From a checkpoint of a small transformer trained on Wikipedia.
Size: 8 heads of 64, MLP 512 SwiGLU.
Training: a variant of Muon for these matrices, 809M tokens.
MLP neurons of a small language model. Each row is named by its layer, matrix (gate and up: input weights) and neuron, and shows model dimensions 256-351. Each number is 200 + 40 x the weight over its row's rms, rounded and kept within 0 to 999. A neuron's up and down rows have the sign that makes its largest values positive.
After each neuron's rows, "fires on" lists the tokens most often at its 100 highest values on Wikipedia text that the model never trained on. A number after a token or word is its count.

L2.gate150,267,112,165,191,254,176,188,155,272,220,161,164,81,243,145,284,170,187,223,203,135,198,162,149,271,170,201,162,181,146,162,179,270,244,201,165,180,280,216,220,231,152,159,171,205,229,215,230,244,206,195,190,187,239,147,183,224,198,184,129,157,259,110,228,242,198,236,170,268,241,173,212,257,108,168,282,293,246,198,189,203,131,192,198,227,180,197,180,236,250,174,170,133,186,209,174
L2.up150,217,195,158,193,259,158,160,214,168,180,181,207,136,176,155,202,275,204,248,191,145,203,171,260,188,238,254,195,203,152,203,202,199,219,191,183,153,182,145,181,172,195,277,98,245,181,221,302,174,164,187,169,241,142,178,241,228,179,231,179,144,187,189,221,183,308,236,154,197,202,287,202,271,237,229,205,229,177,191,204,240,153,156,229,221,252,186,113,129,200,161,204,188,170,115,171
fires on: "\n\n" 34, "of" 6, " of the" 5, "am" 4, "st" 4

L2.gate145,227,221,202,158,81,175,214,214,190,209,282,166,202,226,173,222,264,206,180,245,179,253,209,153,136,191,260,151,231,215,284,153,244,169,130,267,164,198,179,193,143,232,189,255,203,206,161,211,156,253,162,224,209,195,206,223,171,189,288,141,152,220,202,181,198,293,163,152,253,175,167,247,219,220,205,171,220,146,199,194,212,218,144,193,181,222,176,201,197,155,260,217,152,204,181,159
L2.up145,212,228,264,185,195,217,245,198,261,193,177,224,173,136,247,181,170,183,203,194,158,178,209,197,198,196,225,215,242,225,206,169,202,215,172,175,218,275,226,159,222,209,242,235,202,171,228,150,221,154,202,227,184,197,245,212,185,198,198,198,239,282,203,186,180,208,178,292,110,210,250,148,201,143,281,117,187,241,180,176,135,141,208,229,217,148,215,196,122,190,206,263,212,201,246,147
fires on: "\"" 45, "'" 15, "\")" 11, "”" 10

L2.gate192,169,251,242,132,270,69,190,221,129,200,225,190,199,225,163,166,163,211,230,195,187,168,164,257,274,152,201,219,198,166,207,190,258,211,187,179,263,164,178,215,233,273,183,199,190,126,171,250,221,261,162,253,131,152,170,229,86,245,184,186,238,218,229,210,216,153,188,234,282,243,193,177,207,140,225,155,259,214,187,183,301,252,248,247,213,249,183,223,225,198,146,144,181,257,216,160
L2.up192,139,233,222,216,198,261,213,208,198,150,267,227,165,242,174,183,205,182,153,192,269,210,140,192,239,183,203,160,171,176,234,161,191,234,206,177,166,155,153,170,173,230,242,242,238,232,220,195,194,166,214,241,179,194,260,174,187,170,133,222,167,156,187,133,222,201,229,186,165,250,172,194,274,209,142,129,152,219,166,269,120,136,183,218,186,112,215,189,172,211,173,211,193,224,169,193
fires on: "–" 79, "ir" 10

L2.gate135,259,226,224,254,214,189,218,262,230,205,168,248,238,235,172,181,144,271,206,150,251,262,152,182,224,147,228,179,171,170,226,205,269,211,203,178,259,170,252,238,170,262,166,138,277,197,151,131,244,220,254,238,227,251,150,303,140,243,175,251,192,211,229,156,104,208,267,156,140,202,192,240,153,236,233,200,202,210,203,202,202,173,198,219,133,185,203,154,177,177,200,216,192,153,174,159
L2.up135,215,230,237,216,289,232,198,163,227,185,173,128,188,143,233,219,182,157,153,199,202,226,165,172,163,220,229,156,279,215,234,193,132,213,185,167,240,235,185,155,195,187,244,211,200,274,184,162,209,191,193,184,216,247,153,168,247,200,240,282,232,254,217,222,213,179,208,247,193,225,205,156,247,216,170,231,213,168,259,209,210,199,188,219,141,257,241,143,224,162,221,201,157,200,136,168
fires on: "th" 38, "st" 22, "nd" 13, "rd" 10, " time" 6

L2.gate86,197,128,211,239,196,222,159,212,219,236,272,189,156,187,190,126,153,185,141,285,234,172,237,202,187,129,210,132,259,199,237,189,170,234,168,271,195,194,239,223,181,189,217,247,112,262,207,178,232,149,213,226,201,168,256,175,192,226,148,289,259,219,266,171,201,217,238,180,227,234,291,203,196,241,220,226,169,133,206,171,223,196,223,224,190,231,194,274,210,153,170,155,190,210,241,240
L2.up86,193,167,147,187,167,222,181,242,186,202,248,162,222,267,257,223,163,196,266,186,149,126,200,193,124,151,232,207,172,254,289,93,192,237,153,218,242,168,126,195,214,191,175,245,164,209,226,239,213,241,246,177,224,183,220,207,135,157,187,157,134,265,185,214,177,190,171,193,107,250,165,171,175,164,172,181,228,189,247,131,194,187,251,210,204,215,211,195,210,197,194,174,179,217,219,227
fires on: "0" 22, "–" 14, "v" 7, "com" 6, "n" 4

L2.gate472,270,213,163,247,255,225,201,191,128,288,192,181,225,161,108,186,188,257,221,141,196,211,271,177,192,266,175,171,256,305,168,131,212,131,230,170,121,246,229,211,227,187,203,217,203,201,205,146,176,173,208,179,149,174,93,213,227,208,166,235,167,147,153,112,222,171,217,135,190,148,194,177,239,129,179,119,263,208,151,142,191,197,196,223,159,262,182,210,186,197,120,279,194,200,229,208
L2.up472,182,170,255,191,195,271,267,156,198,201,164,202,178,175,199,241,172,213,205,264,204,223,165,239,180,304,169,111,166,124,159,258,253,189,160,210,237,226,218,223,216,238,207,167,82,175,223,226,149,272,211,206,228,197,202,238,247,192,253,225,184,186,153,157,199,211,190,178,216,191,179,150,281,245,192,136,197,202,208,284,195,114,130,178,239,201,176,139,210,223,183,243,112,239,204,79
fires on: "." 22, " and" 17, "c" 5, "-t" 4, " did not" 4

L2.gate186,172,294,201,205,167,167,199,251,157,212,207,205,277,259,102,203,213,160,208,216,153,232,165,203,197,173,247,209,170,194,195,274,187,224,216,151,99,222,175,165,182,229,216,208,182,198,186,194,236,166,152,301,234,169,175,162,171,155,270,165,232,132,175,245,244,161,301,138,284,119,173,147,190,295,164,184,178,223,147,143,231,184,116,146,282,198,258,154,194,195,240,128,218,175,202,138
L2.up186,252,204,211,248,165,166,224,230,235,193,187,175,215,195,231,226,250,225,214,201,176,214,248,230,157,154,193,186,221,163,175,249,238,154,113,201,182,172,80,283,248,172,187,192,142,137,252,216,181,168,248,248,233,165,239,194,161,246,201,185,213,196,189,193,165,243,162,208,232,160,210,182,270,251,199,225,268,197,177,253,223,214,136,223,302,214,84,243,201,226,201,215,173,168,157,142
fires on: "===" 16, "==" 15, " ==" 12, " ===" 6, "31" 5, "ach" 4

L2.gate430,199,210,225,166,127,165,229,252,207,200,205,179,190,278,235,190,156,255,191,230,248,189,181,219,193,196,202,213,198,155,247,231,153,219,172,175,142,206,107,235,234,204,187,200,205,201,218,199,202,195,163,172,252,234,179,225,200,123,255,152,175,166,184,204,224,262,178,161,182,272,183,215,217,222,137,206,279,184,162,211,154,229,201,137,188,201,157,191,259,200,224,213,165,273,212,256
L2.up430,167,251,135,232,235,164,194,207,247,193,184,182,238,212,183,186,246,206,235,186,180,285,225,116,144,144,217,217,188,138,117,164,188,277,197,154,230,176,195,194,211,312,185,207,246,128,152,190,221,220,129,216,202,192,256,263,260,214,242,135,193,176,226,155,249,141,232,241,192,151,161,174,235,218,194,206,275,208,242,221,223,205,180,204,219,179,97,193,175,159,192,240,188,136,224,238
fires on: "\n\n" 99

L2.gate395,249,266,208,129,206,161,238,294,207,240,197,117,185,216,117,219,177,227,207,210,248,200,176,204,233,223,205,232,209,189,192,146,221,220,239,190,195,212,187,216,162,231,166,198,246,177,252,271,218,187,162,174,340,221,171,226,209,153,231,198,237,159,214,173,184,212,139,224,243,171,167,247,279,185,236,184,245,180,253,194,197,215,175,183,194,189,204,160,125,162,146,242,158,213,247,219
L2.up395,218,267,294,179,211,203,269,225,123,209,155,167,265,255,242,231,178,246,176,224,190,176,163,153,131,226,244,244,247,228,145,179,269,166,238,229,258,193,202,177,219,149,193,211,234,220,207,290,211,192,187,188,268,224,134,251,230,160,176,163,207,204,271,193,172,284,185,255,168,169,243,259,102,212,203,206,269,178,196,208,172,242,175,229,211,218,196,234,192,113,149,186,141,189,229,226
fires on: "\n\n" 100

L2.gate387,251,165,163,227,279,174,212,217,223,258,206,264,155,207,288,252,185,141,138,225,210,193,230,262,224,283,188,160,206,195,214,203,163,154,176,208,248,115,202,149,234,162,242,184,220,239,182,118,215,179,212,180,194,255,140,259,184,176,137,159,245,221,264,194,258,241,199,285,170,228,309,199,241,220,277,242,273,210,223,225,150,190,199,136,153,297,238,270,228,230,200,245,201,138,161,234
L2.up387,233,234,197,189,242,160,165,162,145,149,209,111,195,266,239,193,166,209,188,196,232,271,203,193,199,284,196,192,228,198,163,244,135,212,178,185,153,164,196,273,193,119,208,190,139,254,161,209,210,181,239,212,238,194,223,198,215,168,222,172,212,248,202,296,143,225,283,167,179,172,225,149,151,195,222,171,179,145,205,165,191,229,188,213,75,167,187,236,232,199,111,231,127,223,210,170
fires on: " " 23, "2" 16, "°" 16, "1" 8, "5" 7, "a " 6

L2.gate397,197,222,155,191,267,219,207,200,193,181,245,209,190,177,244,231,202,202,287,254,171,93,273,205,195,224,208,234,249,180,162,197,249,244,204,237,204,270,207,169,203,169,187,209,185,167,254,173,235,200,209,168,191,245,175,153,248,208,150,183,239,206,171,191,208,246,230,249,196,238,227,202,199,214,230,210,115,193,191,194,168,221,177,241,160,218,153,281,295,134,228,220,288,158,162,165
L2.up397,197,237,187,252,222,139,253,199,168,219,119,254,174,244,240,184,302,265,227,211,171,214,286,208,229,233,237,161,164,196,142,197,180,228,169,156,198,297,210,193,178,145,182,223,273,82,184,114,213,181,256,162,243,282,171,230,142,194,209,147,238,227,139,246,186,183,221,238,242,224,201,154,242,203,172,140,179,197,144,146,194,141,206,183,171,228,197,217,160,156,207,147,270,167,185,174
fires on: "A" 13, "O" 9, "in" 9, "U" 9, "\"" 7, "D" 6

L2.gate103,169,246,183,232,225,187,160,185,210,186,229,146,136,203,78,174,197,210,205,192,147,131,236,224,203,178,105,241,173,213,121,220,307,269,148,265,167,234,211,240,249,179,195,172,194,170,189,269,204,156,162,114,269,178,184,185,206,200,148,147,185,245,210,210,157,217,229,201,243,179,191,243,238,214,164,162,225,139,230,196,161,146,210,234,226,167,198,181,184,222,246,204,248,185,162,177
L2.up103,163,177,146,272,226,215,277,156,200,131,152,98,204,183,182,250,164,206,215,220,272,193,207,216,152,233,161,178,209,237,213,282,222,139,182,216,214,195,187,201,157,224,191,184,170,218,145,226,231,213,151,137,160,216,190,227,176,168,207,243,171,214,247,210,215,244,191,264,228,122,220,167,186,144,192,157,185,189,178,232,194,288,208,298,87,211,135,233,178,197,159,210,172,168,146,240
fires on: "\n\n" 94, "1" 4

L2.gate486,292,230,124,291,187,201,159,274,226,239,157,202,214,175,217,157,252,230,157,141,262,163,207,270,188,133,115,173,152,228,115,148,126,241,280,207,235,252,196,150,210,159,229,252,210,180,202,150,189,254,157,202,180,205,226,143,154,234,213,208,188,191,214,200,107,248,243,161,172,164,261,180,188,167,136,175,154,184,217,246,251,143,176,221,168,173,276,157,166,194,169,248,234,299,170,80
L2.up486,154,228,187,193,187,229,261,177,164,233,244,181,170,140,233,189,166,155,281,195,229,243,191,216,162,214,232,194,151,162,141,236,191,232,281,239,171,149,175,188,177,174,153,284,184,246,215,250,150,286,230,287,216,183,262,180,208,230,173,284,220,169,270,319,254,194,255,192,225,213,268,211,247,244,194,212,233,147,277,196,177,205,200,178,207,152,202,254,269,232,193,165,191,181,260,274
fires on: " their" 39, " of their" 12, " its" 6, " your" 5

L2.gate233,165,140,174,233,150,192,215,226,194,271,219,269,195,191,286,298,193,176,157,205,222,263,208,160,206,187,201,245,230,166,181,153,123,202,264,186,147,97,150,248,201,220,206,211,199,246,126,160,244,196,128,161,203,268,205,134,198,227,240,159,86,144,217,167,231,222,257,201,148,159,215,180,225,218,171,255,187,179,239,182,229,205,175,109,162,229,211,129,220,212,222,227,294,151,184,226
L2.up233,193,185,174,176,213,200,170,175,233,227,238,209,208,255,196,230,157,215,242,228,140,203,209,242,205,258,191,189,274,211,194,128,270,197,235,186,188,207,219,110,183,95,208,192,227,194,141,241,250,183,268,197,197,171,257,228,206,148,163,263,243,180,179,167,209,158,226,149,219,225,221,210,162,192,255,218,225,253,222,196,217,217,106,224,178,269,195,138,215,124,199,139,186,204,208,172
fires on: " S" 24, " Third" 8, " I" 8, " Second" 6, " two" 5

L2.gate265,199,183,219,160,215,168,257,192,235,181,242,230,173,222,207,187,164,166,229,223,168,219,214,227,194,232,196,207,201,81,263,240,164,203,235,184,146,203,195,210,167,181,148,205,165,154,119,187,259,216,160,228,238,210,195,210,155,195,148,165,224,165,177,149,299,228,247,165,168,163,267,254,255,228,169,123,224,232,223,185,205,194,196,199,141,173,216,191,232,121,152,235,256,198,147,204
L2.up265,245,216,200,267,250,261,225,214,168,223,179,178,243,214,166,180,126,155,186,181,211,174,247,240,228,264,198,133,200,121,167,207,184,172,268,156,217,209,177,196,230,225,102,175,146,99,161,204,158,168,260,163,208,150,181,266,163,199,175,197,166,189,179,219,190,213,170,191,199,313,190,273,172,223,186,194,250,266,211,169,279,197,183,227,151,196,207,190,146,126,211,272,203,196,191,215
fires on: "==" 21, "===" 13, "–" 7, " ===" 6, " ==" 5, "v" 4